Part of a small language model's weights.
Training: a variant of Adam for these matrices, 933M tokens, 7117 steps.
MLP neurons of a small language model. Each row is named by its layer, matrix (up: input weights) and neuron, and shows model dimensions 32-223. Each number is 500 + 40 x the weight over its row's rms, rounded and kept within 0 to 999. Numbers have three digits each.
After each neuron's rows is what it responds to, as a language model described it from the Wikipedia text at the highest values.

L3.up1453:494475511484553567502512477519547516548486524487501510426495479554539475458518499520542504453525511517474529513460532465433448505547575504504488485484486455488442504420485470538501478473505478493501551434444458466464539527450492450538427537512459552550582496564536525540534476535439503521470531458575530520510493628515476509470498413472477458483537569445483448488497492492564564485563456471504505525461426583582495562401506529495489470454460488524495460528481459512537460495493450521517519502452511491545539490521458550545509532479521542476550536470459454508525448548481482499
Description: Word-initial subword pieces

L3.up1297:400571490466534511502525534495456488518536449485515446462531515506502591546529490600553539516506506554484484513496540449524471530489435500531575543450480418572484491567489489523471512516497490575536481463521474434485525521528496451424372546538443553525505526455527500488521484549415493505471422496601460558552570501523496503501535458494489530487492462517490468504575488540492485461543536524454466480463500530426469455452544538456475571510453470492514558477481544448486489443604507525506525542483478490432475468478510447555486400473513528510502553491454553457497512580453562550
Description: Closing quotes and "look"

L13.up1728:515492523540559505491489548539497450496555393468443510462531516509558498533459509481541506484533552522452548458510500460463561480535490496483499552421442411599553417471558473519489524559544411542514541485402512526474459556557489513552449490469517505448501494497543480457516520449443518480514488529507540522508520480477521613535509522525501500521483500451563564503559472527414476510432577500506524566476504560509593497506506486512492445502573496428500587457488478549476507547465520464441488570525576531465547523496534422458557533517513511473485525569541481526481516575548517497
Description: Word-start stems before suffixes

L13.up2625:479498476477454496474548508470503487410500541421577402505499487522476520488571504512507493493518566542521509505517469434490457509485451524455487573461421409473565431484505442464521516529430495544514514502519399398582476498540518541502452489441525435499463545471512529475494501500459555437459564459543562464543617527545522509503534490482466546525513565521583499482505538585505465465446490461474579513496476488493546509491452533441519447551590442540507527491509454518498462497535534443547565545499458518496468460515547501526543497486501468486458470452554458419564412595502491522
Description: Quantifier all, clause links

L3.up1304:497501438501494494511561489441559476501573453462513448475495496481533534569513370547503514537514508503531425463481458464574448459522394500496509521519502491459431548512484435609516539459525488491509490490583410488493510505503441510407549498564429585454506608523536502460498483474507496466431512476473513490533489567497428467448496550505523534478504484451491483523465508528516441545487541510539462481454444409447494539505514476471499470546472482427479559533522539533550520468589481494482529496459528458501563481487517492539474476510521531516521561513509518501575462445417455501
Description: Statistics table structure

L5.up819:448524480484490510449491478484396490513433454479506495522553495476507475496520507564433505604513513505558480398470506489504557521493540572478524472547458541453479561610544480409570460511525431501551563489499458501568522499505581534407561442448556439506530510527532462449427538479520506413512458458503495510521487471503545524557437508464520476553541505556560433471550455510487437456543475440517486463486556468435550514522521487487499498448462408529538438522486587559527474488508578563512528479506457473496493469560488494472468579501492498507464495458544533472541502442427490483
Description: Paragraph-start verbs, year digits

L13.up2159:512485522484535404519472492556489491459479488494406435517448509534516467488490549489544524552489553445495515506548529539543503472484560470423575442511463473514527496559486485498488505482439510459563580437446426519524485528493463394550476555455502478468546530567500531491462502440521542410571512464530521485499505479427562493526423455536517502557518532481548452535524497495466534468515515458471506448490487484518540460384425464490515496513520478507501562528513544553487543476488543521525467500473422594493503584490494493529524500567570406444545512538583534491572467518513514428
Description: Locative "in" before places

L13.up1427:516548544505522496456524549509487500511444488501445477526498512483430515467492458524456569459487486497576424422497490503451445489467549517505511497486549533496472474553549554482556547470440481575443423519471493497547571450584426578545479514500523482495532462481515481497463418502490502492533517481566516527534589485520519506525483489537526522573603523527442455479542508452517498465559500513537494438419525520519525508452462447509502502491543415495610565483554482480525577472516526536513605489462529476460534525558586501549468512480539526509508519453574536464506460431489464558
Description: Word-opening pieces, verb chunks

L3.up2421:515454523436505442527549471472518499465547496518493484542486561453593552483462537488537452483543443521503506498488457514500514494413536584498524564488473453516484496457519520489460476543518520542605509486429527494462468463474432445474500470481544494562480458512511465399521572527550482497493535499568586500472476588536603512483538527401540481504436526499438380549494522496477481462480505506496526522547500524508490564514425459500547471495518462455474494469517480515445371553374535430553560502514599489463498522458497514522502534448464480455482512516486529577454506498451532430
Description: Table row numbers

L5.up358:477478491472490524433525501481436567452503497494557459508486506448494517455520517554570530572514491552438508456501587548561545516480556509498527527488462449583551509536513524489562459566471474558478512527495488479449562492483521466532406447476535510436524527500559474499470525481434487531466433543543508486477432541428480473576502546478520574496482495518559473475583493481431508496469484595531503502513480594500529536507529484495482514482488465561448451468557453511490494475455552464492474489457446546519471400520461439487500484450510496577509512486557504493487510512549542494
Description: Before a specified value

L13.up1854:533538553495458528486526483503527565493498519477467438505514428489467476479479473415478520531463408474506559486538585479421453466477526519510488521524510505465420514399497493541556513487497472452476506421518459472468474527500458493503491472471492442472578492425436439542512483462431496482568446495424511520522458479416430527467547459599505528525499541479473520560537589534444504452419493469487445462562546525500456522530450484495541486472521515412419471550465585445457450471457494509530540460492508431556489449536492551536467461533490427565428454440426482557522437549487563514
Description: Word-initial R/L pieces

L3.up3239:492505518401492485502524503545523477560535512444508522595546424518470469498450539516582443540495563478450477461617484471506565509549553535495513492503484458499511488527500507491531503506491500467483489526536427471482469463474535477579507563461530503460479565507523524479501543487513474452510617459480518460459451552513518579516493518478467423523483502496561476462499508512416502469531481499528505462429524530568486525551511471481437360487453469610531545574485503489446437461520499477519551475483485425529518477536533428456515457455545517475450456528516534466465527441565479541
Description: Arabic/Muslim name tokens

L3.up2069:458552483537516546506487497528544495517449457597546490531510534474540510579557519577480557471543497485572537479419492517444488452477489510546551523460414490504520477521453489464521477443522447527519559467572514476512437463464495383534517444530478500490466543522518515525565512472502518407458540454564575548493471510505535510514541492461573506475512542478458476502501489448552476447502507534494485483480567568473445571512461482481550551540522489518551468530478473443419457587555463471517509521470480485504487481501467438549541560481496505480462525444552538415496484494440472566
Description: Dates before the number

L3.up110:503542563478487511591513482531457520565547457416448465495514418548434550553493458514466467529481407559450440492472427511521530548512456550488528544555502482528505476489492517525440543544440465494520519496479539473551534533456476529554524523576514473514533503501526497521516514532424525518457476531449578575482464499557459506512430532493538518455500496514500483564558489535482485486532416450455503554559510443472496484551483521517443544526489510484522428491525560451484478494442575549534537534552469397502500491544566491527503500478486508517444463434473458536547523379472497487
Description: Wikipedia table header cells

L5.up1978:536446538557528468509570469489428512472499473551526394580496485485543478548490494489453560493444392486469501427502483495481558548502565569497476460488477507484455500545497522486524566499422503510580543524482546475487628436536464487542466479433499513525481429543561437463503499491490518514451503542489552511482515597496516513435513538558489486465419565494465529513520466519471531495518484526494499521531460488555477508457407512513520438513453505468506506500453468560540485505465489497458537488512520436480529469438472520457421535498546549569430453455483514469490529434423539486
Description: Wikipedia table cells

L5.up2328:541445601473492473490484518463494521455483443489512505455561473464505456443544585492517602498502471498508421545488523552482548443463544483587584490465490525514493527480545483477472499458488493444476593545497467510520472494449523464529428533495529445527541489499505492570522479544500496476546528521466494537559523556523491466559445493460513506487483406471528504582482531523550503498471473520531461512510434542564523578522412506455441504441416439459551513439462488491483520551532503536475481530506539465479591519508537531519577448428493497429502529477481455512554500387525488507
Description: U.S. entity prefixes

L5.up506:477466454492468488420556517505419457544514527528550461525457494490503487417471459509485514558460495505465475459470546428521470513551552496433474554510468517435511532517500423542526514528448395445499524524502498429459456483513542540544488547491513486543488480582535482497480424473453470496477586465504521514488447528453574600515474465496534560557488579457624537562497565492520554496442512453445537485465550477551547559496467498527533443538547494532543534420475480493472422504468504416498518502545487540559491498496475460561483504517489494483510532492507512539561540481556446509
Description: All and word-starts

L5.up1750:435536488499506448546520509517416459434442460515534502459443490459421489571469574526556622526487544512506506327598545451547516512470434436474483501539456471508445386543530499479549602540452447597527481482534496484457473537524484471456433511434535481515512477416516508501516491484478488469513466477545569473484473538510474459507533527508486537467549533535555536516486418499459577493461505480484496538542561485500507483475485498521530481553490477532509521533480525480521510492498486491504500509544482484565513494466498498435544577574540454504491509453503578432506499461591505469
Description: Start of value/predicate

L3.up1356:487580542521481535468527479521491506542485466537504468494452585477485527535473472595477443466554462474423513551499527552478518515397548563450498498482482540518520469496452466484591418468465472522519555527533465528497454472553509469483525489522461433469495469479488482472535460456562542540525455474539502416474470517464498587509510511515532549636504423508457456484482460456502467444509562530545562442486488459546614456494520531508521457513483473543568485466499498551570423505485533424500502484419478484479470557573520526505486494528503500465478471482504526431521435435463442540
Description: Preposition after noun phrase

L13.up2459:445524464445465539482532473485464482524509441555468523486470440514534558462511567502545550515487465510503445490466457500477466491495496507442562545493562517477510500507550516542414435463509523464518520483498459443488485447489454492411420539512513488508502491475486515459494581480494495465430464552529474521512513561475502522425521457500510512428476600429488552497530498478491456447486534471481446537514498451518523466507468486446472485519524566480558522522537486548471462517452526486516537520477526571577478481517541582506547467549551561546509548507428519516544492520516432456
Description: Mid-word non-Latin script pieces

L5.up2671:493494498495484544466504544480448498572457500491482465554521447509583507497510495491516515548525497589502537535580512489469507378503542559532521571463443512491460405465454495508528481480506530552487575466583534474398510461458541523511565528581536473536581449445554453462433547516476492484534534506447558517519435543469534531475465506623517555508445490416517501607536444535504485472475499518484458464578425455564500495542473422486493476584570534424430447497523591471517426509490472542470518504507541477488456515448544547560563526509487482486544507427500485468486505531497539460
Description: Start of proper names

L5.up2295:529543552550558515533522441475548464525500487570564499485424561511479546458442439487503568514530462489583479477457479531463577500485474503544515465470510456465552484538477544456569481439539530475479530532450495515549533482578517491562492453508530517491493450446535423508548460514470505465519470537479469519481408464481564490501524564463497491556511502424521438516641516497496530482545532503561484538510524457442506519467469526522489508541530498524543472581485517492500439579483506532438563493528621467469503570507516500514484545554540483507510537423547523477463479450491481504
Description: Official names and dates

L13.up1901:550442528477554510496517500446474497551493530541581464543529547585548470479469458491518478540487429470499500452555532499503541541525486609490512496477478471462497457588538480522570514527506530505504485422510490494517554543567470512517521507472517434481563474445482481514453470492588560508514536467512510513428427509517447522484499529443515408462495457537525534483528534530553415470450487525474542554534552450475510474519462471458505488491457483449536547518514554488510541448461486470469552491516469436447493458553526478433476469517546464509445455453529441536522485504477472511
Description: Table cell endings

L13.up17:463478518408561461464513506501456498422548470511548432469508428420503468541478524489467560516503481475507505434405476528511519457445474499458447509510468483525503491551485519512455456558401506586507502516539421452435430521475464520491541545490557501495484501508524448492521469529501481496579462488567511523482476568433545538523507556427522585488480491537514499475603479468531533475526544658491566521487446456481588503553521564455562431480442478546459491500472478569603470502535493450525476593485452457527435431544514559499534504554478479495498522520558501449498459441428482457
Description: Word-initial pieces and numbers

L5.up721:505452526511511382592592519501484451436534446427495503502521491475516535533473426489521490465554514474544452435450519463463532472543382501509502546482450431457578437553440513513509564511465519525492466524509556449473508571586477451481486616476505557515546529480523508548512594443510474487509505445525593561547488489561503585490479473483543478586424476453471538523513458421463565482464480513479501568472517541531534531506481490460545452488507481428438548505506405509533468546492449441501543499430509503520538485484478492532454491520523537502455429540460516598458527471555510488
Description: Word-start fragments

L3.up729:498427547422538463462514523460430561458499505514600516516540520461495499475518509547523524494525549492503508435488559503543519495384503486481534453482440399522542518516501488469509465527475426473511431477481477523496516569503564410518468575485491487406479501535497570500584484490531523417543504472554559502492463539475559471549549476498514453475585489502453480507449451509448447485522548533499547493639480483497585556452482432469417475444457435560538476518531480545474486550526504516554499470472481528474557431553485536476481526506543492446514510511532534475546522471535469527
Description: Section-opening copula and breaks

L3.up2455:520504511541494488608449527526530555428411498424513452517479527440536469420480474499493521487432480493483491507462590421532540458486434485559511502501505481542492491462479506431516506542524514493536501419606429483472532519411481424471407514479464516422545504493579474470412618468482500493532499523459481566535424496500425522490496469596522522496522486442515517548509507591419505507473458489478446476585398471528529545480508477475449527529495516551496489481479492498463560470406551571460520538432631478569537453468526479481539416511492487465548444406442501568495499423556466491
Description: Entry-initial first names

L5.up1535:451535546457543604507590550515521538466557505493484516486501465535478537561536458634547502538503463566463553522452494575571537476436529577515499481524534519487508459489496517555528444516463450539534488431446526467527505503472492514489550497493544462537519510487592465540492458564507490523471549472555502507512428530457584526459486509526520512546492466504557425483491547474557463474554555553526484541568464499495545450500531583503452482509468456495518519467515528494467503490528548555520512523507565456532508465502551556524539487555497547601484498450488499435526521545535489498
Description: Media and music-industry words

L13.up2644:492486565525519472429464489485488479433563458526558488443491478502525575533514495417510531464497470542567535499506522496458463504514485506461502498508477502524497449477435478447496469448498433502527598505556532466478499598542467544436545497530498455504563521430520549525549544551517484411477495478442494563514553529495593504471508545499480466526476567466545475520496576468485521455427572468527554472426514476473607573446455533464497528508482478540497541438573495538514432570521464506613553547480513455502471554512466488577525472491583534498499556485519497514577489536474515483
Description: Before a date's day number

L5.up1040:541451483536477551489524493504431457493523466515540552491503493437551510517556556527580475522553488552441490432471461517477534487469528552464515622534451502523516430532445462574516465502445517473459525540442501501460506516526502501489442468534487484517548444493541435454485414541467474453575474423587493462495552557471431530484482509505518554571481439505529483462498416450521455450528460539474601513517499563550562511521473510499535512500446499516511531402538436491532507498455534440532516481503486490515554506532479519525514486563520519516504535547469503482539510509494518508
Description: Word-initial P/p fragments

L13.up1994:467509512451540409557451499447501478425541458473412482465499481492568432490534450502542500436511521545508481490542440512471548488508532468503495504525465522428546467529531490461559466516470445483475549459484490479511599460563518546517450565585540498452551492474490502489556513515395550531504481492498474521498473533468475443409485516487512525528452482566515530535532570548500486463508417491543464567444523519519503522501492430490492509535493495437562491466606399540540495484426528512470546505491473505483504485500432514452514462578504547490576536454482551534459474550485473480
Description: Nationality and polity modifiers

L5.up1126:445520446492489467442533449470493531543467512478488506520422512476466392431502432473486435445504419485470486444546492506486479490478522466428449514502523506438469460457510473452535535345488503423538596472428543516526577526453538502543527505433470530505583449505507530467522456516481512508512552476502511454483427526488477518526409497448477546593524572530472457530508497486508554456461425454475516546460514466434488508466473532550539518525486491482529513469480572449490508500502496515505519547394511468510532508525492514441507590537549506494451555542551508547535501577537493485
Description: Mid-name vowel fragments

L5.up2172:456532498454469522525556534475533501480495411480520413455519478479414533591448541548517512518520506475600416459508482397540512513520475514570556451529561526504514497492492515555539486497482509553505495563498544530487530512514508521410522487467512578505527562403499507462599478457494545467576549494523541549458513466552447470444515499582502519471506537524459484502555463509501532491542520511429507549451490472497509479485454522493571452579454464569504513527521550481480554485500604427532521545529495451400548507484570470510520585466553461424440480475472528504520332397471459474
Description: Identifier label nouns

L13.up3097:498526606490528455513584514518563551455520470455548485448462490506490600526518557534524475533486497542585505510478512427527434491474466436413516531501477567518536486593479460548531465536494409514514485510516535444554504552507403483438488515534489484503502516416537483522461460454442504506520505512557534431503509479448505571488522496515534555548517522464498558560524492527487466410428447441542514499503524498498539573572520432448479508535513442475550480480533515438444510534450508463500599590387531521492455498479482531503531432522472505527551505468493520491446485454554502517
Description: Passive auxiliaries; capital initials

L13.up171:506538460404526553500474478517520490533453525530533505548568506524449423497472467468509475523530438501496507520468492589522571455397511552541457541467521491539492446501461457459484455484474488395478510437498507553560572521447511458542456487539521531458510492487433411442413538522464474475450534476500488447426511593512517511516457484509541452643471531548506550483491478488521461436485495532523554490523524463462493521472489493444515485459493518431480576475455541489511500555468510520481536478434511468582518558536519546486538503488507565535432497477497458397470570541540461523
Description: Surname pieces after first names